{
  "norm_place": "pre",
  "learning_rate": 0.0114,
  "schedule": "cos",
  "batch_tokens": [131072, 262144, 524288],
  "max_seq_len": 512,
  "z_loss": 0.0001,
  "train_tokens": 1076000000
}
MLP neurons of a small language model. Each row is named by its layer, matrix (gate and up: input weights) and neuron, and shows model dimensions 128-319. Each number is 128 + 32 x the weight over its row's rms, rounded and kept within 0 to 255. Numbers have three digits each. A neuron's up and down rows have the sign that makes its largest values positive.
After each neuron's rows, "fires in" lists the words (lower case) most often at its 100 highest values on Wikipedia text that the model never trained on.

L10.gate1186:141115107097107123128157150190103135129115178134073132161135123094067162130100112133135069091143186170156147094133124161123143192115127140124140161155126095141151142170097125204128126098098071106141143122146109042128168105154155137070174125115204112161117137083095158118123117164176053159144103148148185116144166078097098167141165114121111059141104137178103122137115142087162087122131105084102084089164097100063140142098129146162143139128154137132049169108090120113117121084088106132141153101109099125095162103125111137133082126148088136081143147118158091147161141131193156111
L10.up1186:138121067116168112117131181140052121122112131146104195120125079099157101147142133151188112136141164125097141169154149122198158184087164118106103158139145132105117112158151121111124141164206132105151160096167148080115083171079138165118053093135161140176075102092045136143150133104172068138143119158139082153166145145118173090158033121137166067134096138174079128089036118138124124203166090136126129154132090104139126119123139110133132197148107133134058150085137075155114108114141134204115111110060095060129189161133171139153114076153110125056130135111140108103142122113145056089
fires in: "to", "with", "american", "by"

L10.gate51:142115138122114167115117120101136082188070127139110120161181172107131129129093084143112132169110148125127128104091101158082157125121160170173156145132145155127103151147137176156159110202111166123158160153141122151099143205135109131134113171117124111149143169085137155158075170106129163144119154094133157142113151161136142206154191078093174123167142134136083129115150054198100137117092184087161159113201156073173076156109087153201153089103142113213139208122161108089060107173159031042091141128116146124103184123147099144139150131167122111163143139102140104178117147099141094162
L10.up51:129146174153132134063146133136157080160130084139130140192161162113144201132086103124132139141075123159154140112137086180098193082115164116134125120137140124143119157152115088125102082130112127114110210108128164135141164143133139169101087170131166105091117147172156101153152170150064124144084135140133147097130085058116127124138165088028099124076133114167114142097152150169141100081113203153138097128166144104110123227107157123181138095071045101116123134072164117164147164164165079162106164168132105111139137130112143094150105040118116103164131211192146176098070107108167080080
fires in: "a", "as", "by", "an"

L9.gate1059:111153178208160105104135079109074135109141111139111120163138150128135136155136135113174142183165157084129083173102102089154129124166126093141085147067050128117105090137045146085082157104131157112140099176102187131109140130130140147127158113114129117127159181174140140146120140114152100120115160095157126132138113169095159117124117129088088059057090096097105147112142093130054122086176136142176131080141111178216075111103157132085065132151118143171147195177105125099059151179183079132104158146079066128147123113112058101129165160103086093158142136152199136132100133176128149151
L9.up1059:143102096124113194149147101106157087146106087121146123078158136104115174133142175165076134141127118080131121086107104117147106142120122115158144122119052069157099125107122115187107095153095140151133106153150144141106112145053124112129125084157105165044145138179162152103135195152146150182107114158096146126106176155172163086163130145134150177075139091148151115110091069113028125146108179148117189109155222100147128204144120193127176139158110158128124191107143123136114131162116122091122115137117186108147089140102150088170088080141113064090121161165119110158128103152148143084
fires in: "the", "a", "an", "this"

L4.gate1159:128202140139177152145112128154187145151116154140087135140168136152129134147098098149142142132116097101109165173139108135133104132176151131118079072108176114198150153109082087100129091092170127174167103154075132111153074126171111148126102126194150123111156079133149115115060080094169172103133145105169134124180113124074182077173107143150096051118126179134144140208156087117108112103076120066170122165109080158136159104103112167172147151102134129137120168115131147188118086094150092157135083092116090129070137187144085094117166118141067131110093145148093095151136123153181183093
L4.up1159:125117137078089119152087176131098132156097156101134165090104144147096144099114069062152159122110100113112121178123197072126158114107149178160094054105128104115129146128124170082156110162122123132072147145063212117089159137110120146163116153128108131140198078116126121090105111116128107137110139101138073156139056158103120067140111092137109108145130071126139135144153096113096097105130167041099104116140113170128115147139092186101093139059181163141164146122132040133141068147102099158139085175175158170156144142155128085129089094144106133104072122152138169150149092087124115088
fires in: "on"

L9.gate998:062099107149110162094091213185100107166147111103120138162103172132199130099150118121071129128169128170194140144096119113168113110093132112174141120158118151141145145132130170132122064117171139110106109143122116089145125122148159168163107110148168112080111144141095156176115097122122151122095162083090102093106149151089145103129146137139183106147127135102085055111104181155080177149114129107105143146159137121065088158172155207158170142066106134148106101137151111092132114080123135074081200114128106068113134139110081148081141106158138108100193144110141127153115106158110246103
L9.up998:101096078144121192123169178145137127135140154108029101163079182134141081121170142119149089102167085109124094124152105103119154148078140098132169111100083155088064158168126110090104072119131113164209137140148066173096131188172159166105122138127120117095141132101142237121098178156073122119142198083163115078150081135144134106144173183116147174108154177114165114116124115102065109136091158117097158117103171113115107097094142166134115142156119104117110113145126131107178136104066113106160158166139126103122156126077104093092126108162097118100117174109169120154091157111125173117
fires in: "a", "jr", "c", "august", "aus"

L12.gate38:096042109143177173125065124131135056181083160151143096142177167131117122116107078140186129226110164147130108143136077084046160095112119105171179152212077145097107120140113167152098102179077140137130151095141147132149166125144127145095143140165132184100135138092138087128112130139062098137081130108178099098156085152100125135113150074085129142184103163101127142066109117114155119128133112142097131144150187157119150160074123165137173166138135129098123111150166125154143154171117059123142118068117135088184090127165101121120167078151078152113142152116099067097137127095152086138
L12.up38:127137123175095146142180104166129136111101126136077120146175132193064160092132086144113159153156148109138113066194085083154115074130131127129089091117096116111129171106089154096120174091181158194153132211101169133080134109160089150137121115203129128154106072134138120122136160137126158105141132086158120098101152095079111166143157084089107127157097106213150124105151148161068152111114117115079159136139104125159097112141126154138099136037160098091123115110124121186134112127089151198139134108137117131105138130100169114136131160101091125123168201093194122157121174099165139161
fires in: "and", "or"

L9.gate1168:162140121133107165161118123099105155092164056153140087105117127084118072107085121121117174160128110131149196130098141140172140073129117158158101168136077143121107101135164129142091145065157146150112170126152159107151128192140134081183069166091177155187131101090112093161159104102174100162094177086112118085107100181171115105189072091073175126100070110050119116126121120130156065149101082085145183161072114130155142098103184194118128091113128067176127174117077123132179123128143087121126142139141100147148150192159104110056129160093129080160063155136173132154101048140147105159
L9.up1168:133140147100196230153147126152140142178094093171116163105141136113190100077138188124193141137068142160129192137122176119135185141146098133114094127164122106125076109164112141084151109132113127127077135208140175156117099104120129154140075131182138127117114104173111147102128058154191128112113193086125044150126143129155149123237139100084130102130112121126144077139167079177132094115170098112097143117125160111140076153139113123159152121147140159123133131187125130119154152127111086174129163107125048123122160075146097097071169110115198119117141168128107148129106071115099131089
fires in: "it", "there", "on", "them", "zone"

L9.gate779:089091118169182087122134176163110122132120087118188121158070065132094146164151119150113081099097075134084080106102088155141154128136105138144154203101162122144120165106114116107107142127131074157131117142113093131128134111118110158108083123127174115142154161153086071116132168128132160126110167096137119124221143146129178103100076144172144130128084099098153107104155115111178122142117120136082084090082168075120085152117154175147177116173168090147181109075114133078068088117109089109097103139144133143119108138183173162161157130077174176095136093157156158073149150131084133136
L9.up779:120115144100185096225087132176152097140130100136184145142133080153120097167111170171085048132108092089158177135128099153083177079123104137128123162140108178115074171086130122083131107106147132144128198092128115188131072100086112110144131163115088124166080121129071109185138123123102105146118179112125120123136151125169123162162100094121121156108090161116104164097143180133083109166109101111123105144143138084071129177172126159148127143163101120077121145122091129127112120091092129110098146153107134185067085197146152143112183130066122101115074131132145168124196141179136100053
fires in: "in"

L5.gate1071:101137121143175142120127129125167110102146196172106075161184106137086123102164104094093094127100167107100127215207093149123093142116146165094141184130121138160117120123175136141120156102144078154117112093137021084167123124169199129139124157160113135135173166164122079140137178136119103109132114134180116105113095099119107105105120075087089089140151117118082163163116122138148150132102127110101066095140141131058118040150138065128132159196093134107115191163101101144157027129128154113118106199140093155125082163151091183097047177140104134119106147123193109128137150095140157118
L5.up1071:086077084101120130079144090160113123132153139085130177114182152163104133159134107116105167122193115133107159137090176117189084128075144136114094147162077131114136101118137116137091096119123118193118157141103118103144110126100151141139094140105175128118132102130142165127160189103125123123122149151154104154081076093147091127121075170156125083191152081124034120162115116059134134159168199141147151101183114132112139165144090121118115105113178147142132155090123139159124159203142105151118150102112149179040167134160108095148088120084094104082133109039115120109122191099055171125
fires in: "around", "between", "near", "zach", "approximately", "on"

L9.gate517:152142167121157147144093163153116104139146111171033163143137109134082192130108106166131090113118081159130174127186143153120157127008166141151178157051114120170080134155090148122130128122132144108109139151182114115106080093177131148205168114138149121087106141085115140105155105075164139087160120118149100134102114128120164162158076167144166166128104141127149140092080151134078108123121134058106149141182189116089125112161159170149088135120061137078166077127190080158138103193181147112067144163124107122138101170186127063194114119161114108148105132113167138117122191125150179120
L9.up517:100142115158156155126156149106110158103137097142107173098070159117128145080143101158165151072165197194118164123149164104130143177083100125139106184109114159052169165127103102145091118098120044203140169155068109173160134104147098146162198052172205114169130115088078131134094132146166102110061170052134097136149156196104164138161082145141116190082186148088108164100132116132109160124088141109156127121141177099146149146134120101072089103107085118182168112116175088150156110126126114126131176115129148179141124150138174130123120156120118100119153125129153192139119109065130130053
fires in: "at", "of", "from", "attended", "in"

L12.gate211:139154111126096148167153125137137135120091089127130120156128155128137149141159127192108148113129120155093112142114092086152119093168128119074144128053212174127133167098112050097154107139134121106052174106134132134206092099046156132095129099117119114119162131113064159144123151102109161042144155176137127131154161128173169180180098084092144179107111118175118089099103145090180166152177124162044145159081225128136157152122100133182115049118133079164148157099179116160194150123138143184102103123171111137129158144152126116104147110156158151133092139093123115186110112111132059138
L12.up211:065106170135084146163093130146122048095132145207089138164109111148122135162172118154073151133161143119148133120144084136125168165091104168103114174158123186235125130138097150111105152221083123158129156134156113100109088120114180129128165090194128058112101129208061137124190132109169101163096150106104094127218127144149123153109064172115163161102121110126151140112127229119129142134149124137142156143111151145133143141176112131140140130088110114156140122102131161099108168107123172093125150087170119181154118145150139099164150143180111112118071161052145143121088126132103071084
fires in: "in", "after", "for", "of", "from", "to"

L4.gate244:134145175102160121140129160083084148115062147178145180157157115195133080129069102121158108147107154159149136163118145122196106182138154108121091162074125134097128106123188156118087157101206140132095083185144110094149190095103122206155111121112115076081162120127158120213094167217142162077089081166127095151134107113110128125112121158060094141176174109134138106130139066209092181170133170153119126115138171153065127207163131122119174101131179152143075083161095061158121092150072157123114164072139155140146152149102127077126121095134097119113073129112099061140159172109124077155
L4.up244:146139096139130139058143107134095168097111122212062155142135107121104136187131125121141162076172126169126115124152140126087061154159168136096135160150106099108191226117102133127107100153173139106100187114112111115106151090113197117051152172104109142127213125105102130101097087106093147137129156090157089090134187141175101148130126116096153100161151183113170127137160104108096068110121109120098119142202193120128146103127146161183149127132132133115157107117156116108131144133051095133153101076141114097142152067144111168150138158168201133118095140115142147114166093150050104135
fires in: "i", "t", "we", "your", "ip"

L9.gate151:090039150168146117203185071112105112130131132109106145199186159189116127127059080155129166134098110195159091095150067106139124132081128091147144123148105153146152149154188136116090136133100093147186077115161158141071128112163096147099137080116143119159108099119090120136142147144128104146133139112148107176117122141107156118135099095107103166161169083182109206121153132122100089177190146146164146104169092058150086164125179116152153127176165105115146064132175159162125123094097146126074099059139139170098114174098164105107074141174202176148122125124097165097090128151151075172
L9.up151:139079126143177068156210157152126152147166111098121154139107119153130137115150035176109130125121133146148133190153137117104172128123138129152119139178083103150133163093138108185119165067091110131101051087176146129129121120125174156107152162159111082141061146150142168197131105136153111178127126121105104156133116127174122047074110125169122109120074143152112159154107078114091164150178059189152147176190129117112139143134130151110142129139175061148145128113189126212138170122145124140183119138134093128091070115149104070135153208139171138078178198108111114100107155181184075116
fires in: "by", "and", "with", "to", "president", "of"

L4.gate975:095145076093152153205140158128066085128066104112187151081109187164135107137112186083090058164078197108103130102112146133111109075137163104136169121133196095164109152138133147112091128046168160159124179133176107139109101155132172203133119137130135158126085136136131175094118136142134194073126153128133133098129154183108124130067127112117131140153090166072109151080103093149104156200140118120117092102108103110134130168068078072143130116152136101075117117122140117136132132106138128072175160093168182143090118110122109121109096127149134097191118101132167149091119083098171168103
L4.up975:143111135170123121179134115148146111116131123120102118136166118151197088146126151069099092103107118101159185156105066094116124057158104111151134115183122137183148123136183094097183135052119099172115134174161108193112151127128184220126147169124125127074141124133129147108119133095148162084113131066096178087116177156102159125000196154158113154154103187136098122159107125172126114101163145122138124141162131039096138144076121150111139056099154143151136131131149122127130156113106096073187142083173114161123118138128095144159120083104141117154129117074130146094137136181154125081
fires in: "as"

L9.gate943:159066137129131090074143121160136109123085069145204122148125154171186097114136170073103083133148119165149140099175077112167140163111140209116134160090081145159123125185079058078194084108100104137094161162093126155130173141117086102092121117130153156180132140197165156140167103129135098067093154070147119132108153138107160159125132136125165145153147096150086106137127132140137242111160105154183137108101117160119147066146123109158083146148157103137162091137149046156140114140145111163152133076074105150115095181104104106156162106128162128132136172078166173138153078179125151126
L9.up943:112109078123133131140126108102135092098117153135141136133205162123168102152102122093105135125124135179178168118178098186146147142114117133132158151094133099104184083113138109118168135167154093142093111117208140168175157124124099112081136100051155124130145140197125210116195095090155133147141165113116094154057162115133136108095058165072141136170131093152152103116183120090197146128111111124138135099129069121017101148110106125170108135146107143124140079109126128134109180153126131107120153105118120196112064139134184137155129144165182179127130158144157109118164090089118086111
fires in: "with", "to", "led", "in", "made"

L4.gate699:142152119156153205107113081092080129153091133132128128124101099157149126201145097127167135122148111127198112108061059118126184109123142187141073132144163137197150209156113150164124115160126076145151134117119188101141138122141107137118088183162132140211107066132164195121055146133111121102156149114116127183156119119161094134091157149076185183105116151159106100061095127077132031108111186126109177100145165178143112122155111156173108101130123100125101164147128153124093163095140139102135178099095114099166162088102135173134138171132144085145067105154137204178097135136208128140
L4.up699:170199087147127158146132113154120117073156138161150139157093104093116110159148122082113080163124100110129190097134139161137161103135107083209173161127117148114087144151081130130208123171181143169186125154162171166123130115125135124048084124174155143097122103148124109123179134102184115122122117190156139134105055137143139147155116151069126114107168141157164107156090055112145129150119159174101081142155049097077162120110079155138153153139171142089087187098068106113090081132079120131092115138150148103119098147161138091125166103116090168154099138159157145113096121148142156166
fires in: "s", "her", "his"

L9.gate16:095097103151136138101126142135085107120089130124118121101128175172121127120131190093075129119170121090070080155153112169114103078091098187138109065132195131122171165180114120128073041161073205147177155171127145161148185139064087150100093097113199153113160128071101168183170160112092154092159125103138114114100116163123171126128106072142154185127176164065150110158140116194115104089136078049089089160120123113117159168137146132149129129130179109065107132137188134131151079101111112107060171136069149106165059049091144131103087086129107090144145124157114123166114140088111078149
L9.up16:123134115132163140144101092154183094116138095128146139105124159133148149148103139132102086172148193155125119148139105135116111145113107140148124141125109160146131050105148137110105097128134143114108178163085130180129066121118179131100118079089125118117099116113061158128083103161103178156065140104161178061096156137139160136153168131120114113152145161085140073107072171171114126131164145144106090125111170118120129101125162158099173080164086194143156103087163108052162139179068125121119099130084080120113104160057081136132089117125101079113066181092160100148120199106173122073
fires in: "as"

L12.gate917:121090124143121174138159112076129131172098111149143159113165133113077113190112166150137154124139123210150140099160166083155075131080132100029131158091137142110168102123149114060129136105165151173115118144135049091085157116112156111108132087047147110078098115093148181121118143138159149066150093160164112104115136128119138103142118139113136108134143185212163122143172148165147126120070176127084141131109171147083142159149151184137130108122119120130087128173134094042122160117100140161156172129161135149062113074098179145123090047123151104150100037078154066122105148161093101125
L12.up917:174143097193071124200170090140097142113061120210152123145156142177109097132146149154152109110101137163132147138116134113152158202126166167111119167124083093128132129145144172166163152091188156148096149092126088156095081116172117128107125155125141122116137176114118119159161134129158152147090136131093159141127167179118112058065145120121173148196113090132198101159113155106107129138122118155094117118143127115124138112038175162074149074128190120123177132085124139163142148130138146094160090123137093147141132153163136116082132098134166143098091106090153098138166084117102071126
fires in: "i", "to", "not", "t"

L12.gate243:102082081148126155193142148180128138171169141136138075181137127107155069116118090138062147123123158168122115083131135128098164142124143123082240148131123126078128170107158184103131065181127094141112117163140148107079091091075110120149124138176093058052152146163179124116132147104098140142121110150106137133146140103168154200111103175127095097090102092108103179149120112116138156150177112138100152136167158110174130146118210143122095152128078172151094145096136084096122122105116123189065094193120135116170125080168155088116113074102117097125134122116087135141169096166133127128
L12.up243:135122180105128190140138177114142126125060132084075099117137158104111111114148172149061122139165147114134088139189099124117150060159133151123086143083136097176141161156109183113144100185124121136086111152083186168106095146182115090133119138085182135095177125126171193121126128137117137138134090103106106126092073159140142153160111123077159078104093130151154154150123147160120101124140167204116090193148109165129137181083115140198157126164079121168117132126145171072118162112165187114117110140139157122138118167162131124136152136134106155109116101141116161146136093129104101120
fires in: "or", "and", "even", "just", "not"

L9.gate780:115083106172119090145119141134110085140115167179121122132173127148110131161139106127074136110162135138139148148146065108139139137147128102084123130160187067132100142134130155132125112143131152144181187152168124145159131115081132142128130113188156151142168136104114146146183150109131117227089146128136090103079161094069080122046098067133106119123148101222174182131116077181160166163138152169093149145173148168140110127068084173134132104130111066075128119127159119160148124099157086120125091122141134123072137166104112044149151129099119108188122140133139077158117106139090100170
L9.up780:132075106136106132110205094128109138132104113163107171139107139132114137196122140145079188098112077114106147097204153161140196159127152132108129110087132104132171136134139125120109117157076150122147132124108173161097149133060125147147087148194110098123084129138134162122137113123159170132110124170177137077130169091091136191154084145136062135110177184128100110103061142139125103156125046129121157107165111134175126144113141158137065131136101094099140124155136115160133082150108099138113127106089107084130136129132120131133139078116146098161140201080127133110122120140137092198
fires in: "and"

L12.gate1068:115123123119125104085161135119144135119109139113141147133134188147181159158156099170114074082085190109064196149146116184121147143122163148175141059085135158130091109148096132141103145142165123131132086132165076130127119119135088103110155136096104128143120136116119147189143137102150139105111137132122099109131133140115156094108174169108115175086124122134125134125126140150189126124082157077146144130177075139184099122134136149148174080138107159135095127084058115168097170124148151092061148120126086106113043112136179096152082136118085147151143131094194103146179140112197119103
L12.up1068:143123136079138037127108236085121174076148090147132104152118147234162153115114108138112126074095151095083119085179116188105124104100141129106154101094167150129104134150160171171070153149140121139161174146097130101107135185157169094137119096161115085093087160127099154120128094134145113108132159171114135135147160160144118127098117117086120126126203095157212138126126142226087123119059102106126110118153095100091173138183102197130141120100135149069126133102143113176061166143060097103133222083090108119140115142145191156147134150185071175173165148154106151099123167150163149150
fires in: "under", "took", "into", "received", "a"

L4.gate373:072148104056196112127105144144082111179131108099162142146125096185159143152131114139152152151197093146110153126138111134096106151067074122156125160117213125132090163133121152114139191181155144101134139192145188112156105116149114150141116149159145091059169127163092140089127167205090135102096103115162106124087146124145161052110161163095163113125142118106140123151100168092096134037129097137178125179113126123095183113122161162171129064168117156134102146144129155147077117159113159131144074133160204100094096060151142109114160143145104112117131112082144159163110152124169202125
L4.up373:094147172157149186180130125155228133123144119119119139136185093150150126153121166145160133060133135140129174106107139107188148065068163114129138115162119100115121108086101105116094103123110141126112095171130159118166109090138224137055111161135169132170188117167090172160143106057116142172130119114147103131107086127134143105121049147055078150078125129077144141163135108131137131134134160126125112154117128122102162053167115096112172126109136159148148142105142110168154131134161159123171197154104149156178117138158132108123093131139151119131057157163102097140068132118124100060
fires in: "from", "solar", "in"

L9.gate1250:135102083172147130157161113077096126174120148158131079151184140167111141137203126123128097100206113113131134065153188132119164184145162154111151127141166158098125067148058151097125112109073116144125083165129151163140137055113111157099146095053184209186123150156157113058122178105129113161114118201102173143146106106155144145108174086089141083126137109124139184098138146100147117091144124146137132124064085109215131187127129099099116154139165103168158147111065169141119164155150153165082147140133160129093149120117151120080174107152124102173056089151129109140086133151189123128
L9.up1250:162169119168188095105126179160109097195053129156131138116136144082145104188167088169178107112121127116128111081127103154162095157128090090116131116107094114148137104131121128163057212174093103119117135124098153117126183168133127169106118072085092150160115135110090184081130124159082172213169073116172131137179164167149183170188116083098124112149131159185122123089164119108176121172142163121099126122122130129171097116106137151134138109134135139134113104157138105130087127127122128156100103129127097139129139082109117143112134168181163110154110145119116120178085108129126097151
fires in: "and", "of", "s", "from", "eastern"

L12.gate48:041158111160132111113160144132135140140154110056141050158142108087154087198160155116166120106139119181177113107151119154124114072117166097132130156131129158132129071165092106145123102092134180153152156131165062153126122103147142166106120129127152141063063226117104090164104118155146099102067125126130181130107120181159102116123133115114072104188118090116150150094130177155069108091167139112054170130145072139145085171140146096161117102125106125129125102123147139027117102175064164114183123106166113090171113121149154156141137118149114093132136182117132141109127085093112098129
L12.up48:134140119114143165135151121098215117119108161106080163132091128139067159136104185188148158180107167137101111177082180146169137088091139108079099149117077129183161146104156112135123102141144125087069155109137106195125093093081092162076136094105084154101127103164145163152096165122090103167108129122091091098108144131072081078099058148128105123133069152094068072154135072099186138129108092161116119137140116119046133110128174118137111143158101035098125197132131127142132122081133117123129152129102147095197119125089152098107096077176093107075119112105107115150076131134152147097
fires in: "a", "the", "athlete"

L5.gate304:159112075111123111101142066113162105133120148116122183137140136153165103163129141154161102142148122161120188084081120096134116113167146096110154106131177147191063148134163101077147113136181128115111123105102150160128145124064136138079147087127160104057093143124108139128162105101139137115124133166108180110196115079130160118183152140165129159141165067137103112113109108131157177159135140138125164096096144153102111105132186073142106147140142104100149145137146172149099149098114194134058075157070159116075185136151120116061154048192089177103158106052135103091181124158052025149
L5.up304:134131098137114122115108117133108043153102124144126151138113160097115139157106139111138201113097113105086162081134101096132092126120101138106111136109194092119110134194099119073136160117105149165140154097086153141123124133125155170085111116179155074091109172096120156144099115098075191169156101160161190198170113056169134215179127093151134141110140055129107097080108161145094165166117137255102170056114161160117093177128165141147121106157133138147102121100119143182143137104144123084078122132146111189093150127103121093135130048159159115095122124108145117125181157132120046135
fires in: "to", "of", "with", "in", "from"

L10.gate484:135062162145157110233166171081117097157109128160118116140146147134129166058127100155137146124129150149105117102102074110159208191100193123146162211121144092173138162153180141113148078109138117153122147103148117184112101153093116121149107137105092169087151103121082126093162136114193123181067133122118137119185146091091063112107202128140180171069096144133156142102151074081128101145099133120155112141172144087177122159148137180168118154084134168173110124200142160126116133119099131122142097146127177177122146104129144068151144126092140126135132117147138190147135104137191144100
L10.up484:117100130108181151133138149111142100144174137145128077134099106087108093104104066180030189147076171126117110134113093135113107078168126072099160135107111063159092190087133091114149115131084112120133066104128179092093193119075101120210093097146143118091112125116128111083120111144064084153138109079151087123126130154149146121171134097187219110170101164091178127089135123123149125111172172175094195187137085107116126114103100155123125185104127125088139131174110135118124153152158128159162151097097139135134180170172075149074106138100162101158126150135137116094110113142116158106
fires in: "or", "but", "and", "can"

L4.gate438:120116120082206116047108108114129143156160108127104141123103096166108089112131089122178133151188135205162092086183136132155197198145102162161156097148155122124095060054125158109085135149153137170090169101134098059117131139087095202153156100150129179176144121087080108172102171152106148119106105095146081108154176205121112141112131110118139106165096123091026175116083145136148169064126141142099163133208136160127127121180082152175127161081138118129146160105129115174119151133077158157102137109121136092138099115187197132095086092169127157164139134170170090039159065163139171104
L4.up438:127118105101151181138132072081086128076117142104060170072186121112108154115163105145151081128115150083099160134113164162144155122091106148151144116102104164113136123070119105165080192140146186089098107094191105138128046122115159199116171118111123129144122098114106136172099180115154142185169145131129156128089149111175115176084102106072127097111196109131141054130069129141148128155094109131136119161126185093157108108088093070129142086095124172069076120114102133145140112077148113130148161146122166111172164202181108136160101141116161153136127203143109088143172131132100107107
fires in: "as", "including", "to", "aryan", "with"

L9.gate673:132119040145163099116139150142112116074152118156130094138079105185091122210107126116091106084152122233149086144116101087075121101156133123108138096117145126121114081144143130110161123154179154154113204117175133097131182152114118098118141123075179111190127135095096079073134138128174083129089110154157174145121164129169133078102109131110137173153117177148141180109117081095099069136110074084121126155107123150130091137126098172158155033121121122105147153132141139148169170111101111133105144199107139079237196082160131201119094137094112072184099133092107096119124113059148122114
L9.up673:134158113129112144095127114116068107102147136157137116185145087141107134139069104162071108166110135131118102111129141111175150138075119080129075127099147146103083155157199076079134158087100129110143129164133127091107089067178154157058096128113074181131148142128162082114143139093175171173091156116171143086124114189218136192074186106154129066057124094067139128176093130133058070102111160120130089068067092144085139109126109112094087112152105099119098189114142098075112160173132092135170128142142099075169100087146125125111108091131150120094114112117156119200155115141143045161
fires in: "the", "very", "not", "as", "most"

L4.gate1225:141133132140147102126073142155120117159079138169070126186109130104098099081109135074112156087174147105102152129135167141096181121130120140125162080128179099158178108165127133144141179172097098170174143124139072127129135133075084128166093106089179138207107121065107141135132135143048143141115118124121088151136154155100108166145126153168053152151108111143108114135128125145101099210104131139135094093182102117149089110140163168171076099127134080134143133155070179116127097100197134096124179154107173128110105076149047172149116150163092104069164108138241021090158169127095134161
L4.up1225:188159086142141121103112108139145108179180155095105093154134148070184128141120099148129128143156147139185099178074083139114122113119170072100139135161141099122122180151083136118148152128138158129138167197078104101080217191118088115125040166138126132141110109129087134114141101137060170115096128172137077134148108113111151093111162114216078159074122147065149051153121153178167096149141125134154138109081110186191171123169097118165105121117139120114174118102136193086127062080172108093155153094127121118126146088158141101104114178145105084136113201118124114148120157132128137086
fires in: "in", "on", "split", "to"

L9.gate1:216159098176227048109144145099088032167123115141110120116138112129112173108141125089118139104190156089099112127049133138180160133141115109145143102167050115117138119147105107132113073135128146187083103094105080119101149173047073136104107220108127126132106081126154149063158091125163154094053103135157106119153144124117144148151088057105132098139093126121138171121083124206170128133120187097163099159146142061143160178114124086168095165103129119129100132144074122117121115115179158127110070125144141075106123145145109141061115142109150159131179110127103116112133083156139174095
L9.up1:179148175138144153115100148149115114157145132159143089114160149136123121152129150101137115154126159126187168174057092175104119105191160111148166106152111144086123065152160099132099147171124102078164106186135151101102064110124132161113126168141168155157147085088092141137213096143116099187116113114208134171115088079149089066129091131178124074128116093130160129129141119152140086070165207106154157115122111109199106111152099153135099100121102102164212140164112145122089119110152137123183139112112131124115118097135161127116120103144114079102128113067166174071160112152158112158
fires in: "on"

L2.gate949:105148062128138139153138111145145200147115145092074092131144085139154056153132185113110115139096112128145177128102120123141157204098097161053076111128112105119083137162111132135129122134166101136132148103102157164119108175114109124156138140116186141129108107082162088133098111084144119196121091139188183133155154131075136146131168141110181117156113100126086087098144125182153109099089058152058148124096154135122160122087148209139127101168199096105071068107129143137117103114030182086084178119132105158120173129130123132100133066193137140078135124155128098140142110123142155146
L2.up949:171166152106164104152168134101089137096153156117143136111103163127142155096111170071157107171173111122113122102088157138146166118134135097125155197156081161178119150114161137132160122124183090123159077141115206122120120181104150119132133140112112131165165131130123128115128143119167031093124124133151086168089113101147160097161189154077133072111119096147102064185048135101133139114164110133133144127183099132108089177177148114113115169095141089089095136158102096086118146109126180177106114071120157081111131111066093109087188234068094147148111152117172111136154105105124096111
fires in: "s", "place", "exposed"

L5.gate1186:142093135067207172148187090121114120127159169172138127103107155098115136075141101145124130109025136162127099160115180116111130096134134184118118119080094101124169081112158113130154088163160145140111069140172122160123148126050099094167120108180115125126124097080162105113128108113119145106062069215145057147173182113156116144109134122167098144178134113167165084100113141130155171158142094090100150124159159107167186126112076128158092140139134163146155164095125103185132157111080133138107132085129167108092203145139116168237112104148111147162159154135146143175143161126125214168
L5.up1186:103153151170128155086144133126098103170106088110166094090145066104145122103150160121160089167124154101104063125133114129153181140149153143118133157139126108119071123090058139161128124134170061174139170142121169130096137120125127129147112101171107062113129078088147100102162109102129147132175077104143108115124147149161100136167108156110180095060087091140118091125148150143181115103099097195135215196149181141143128106088145156090157128127119111073138153126123148174090116135084110163116158147141125158134084101138151078136190144183154078134171179144089155160161191135147123137
fires in: "and", "addition", "ajax", "where"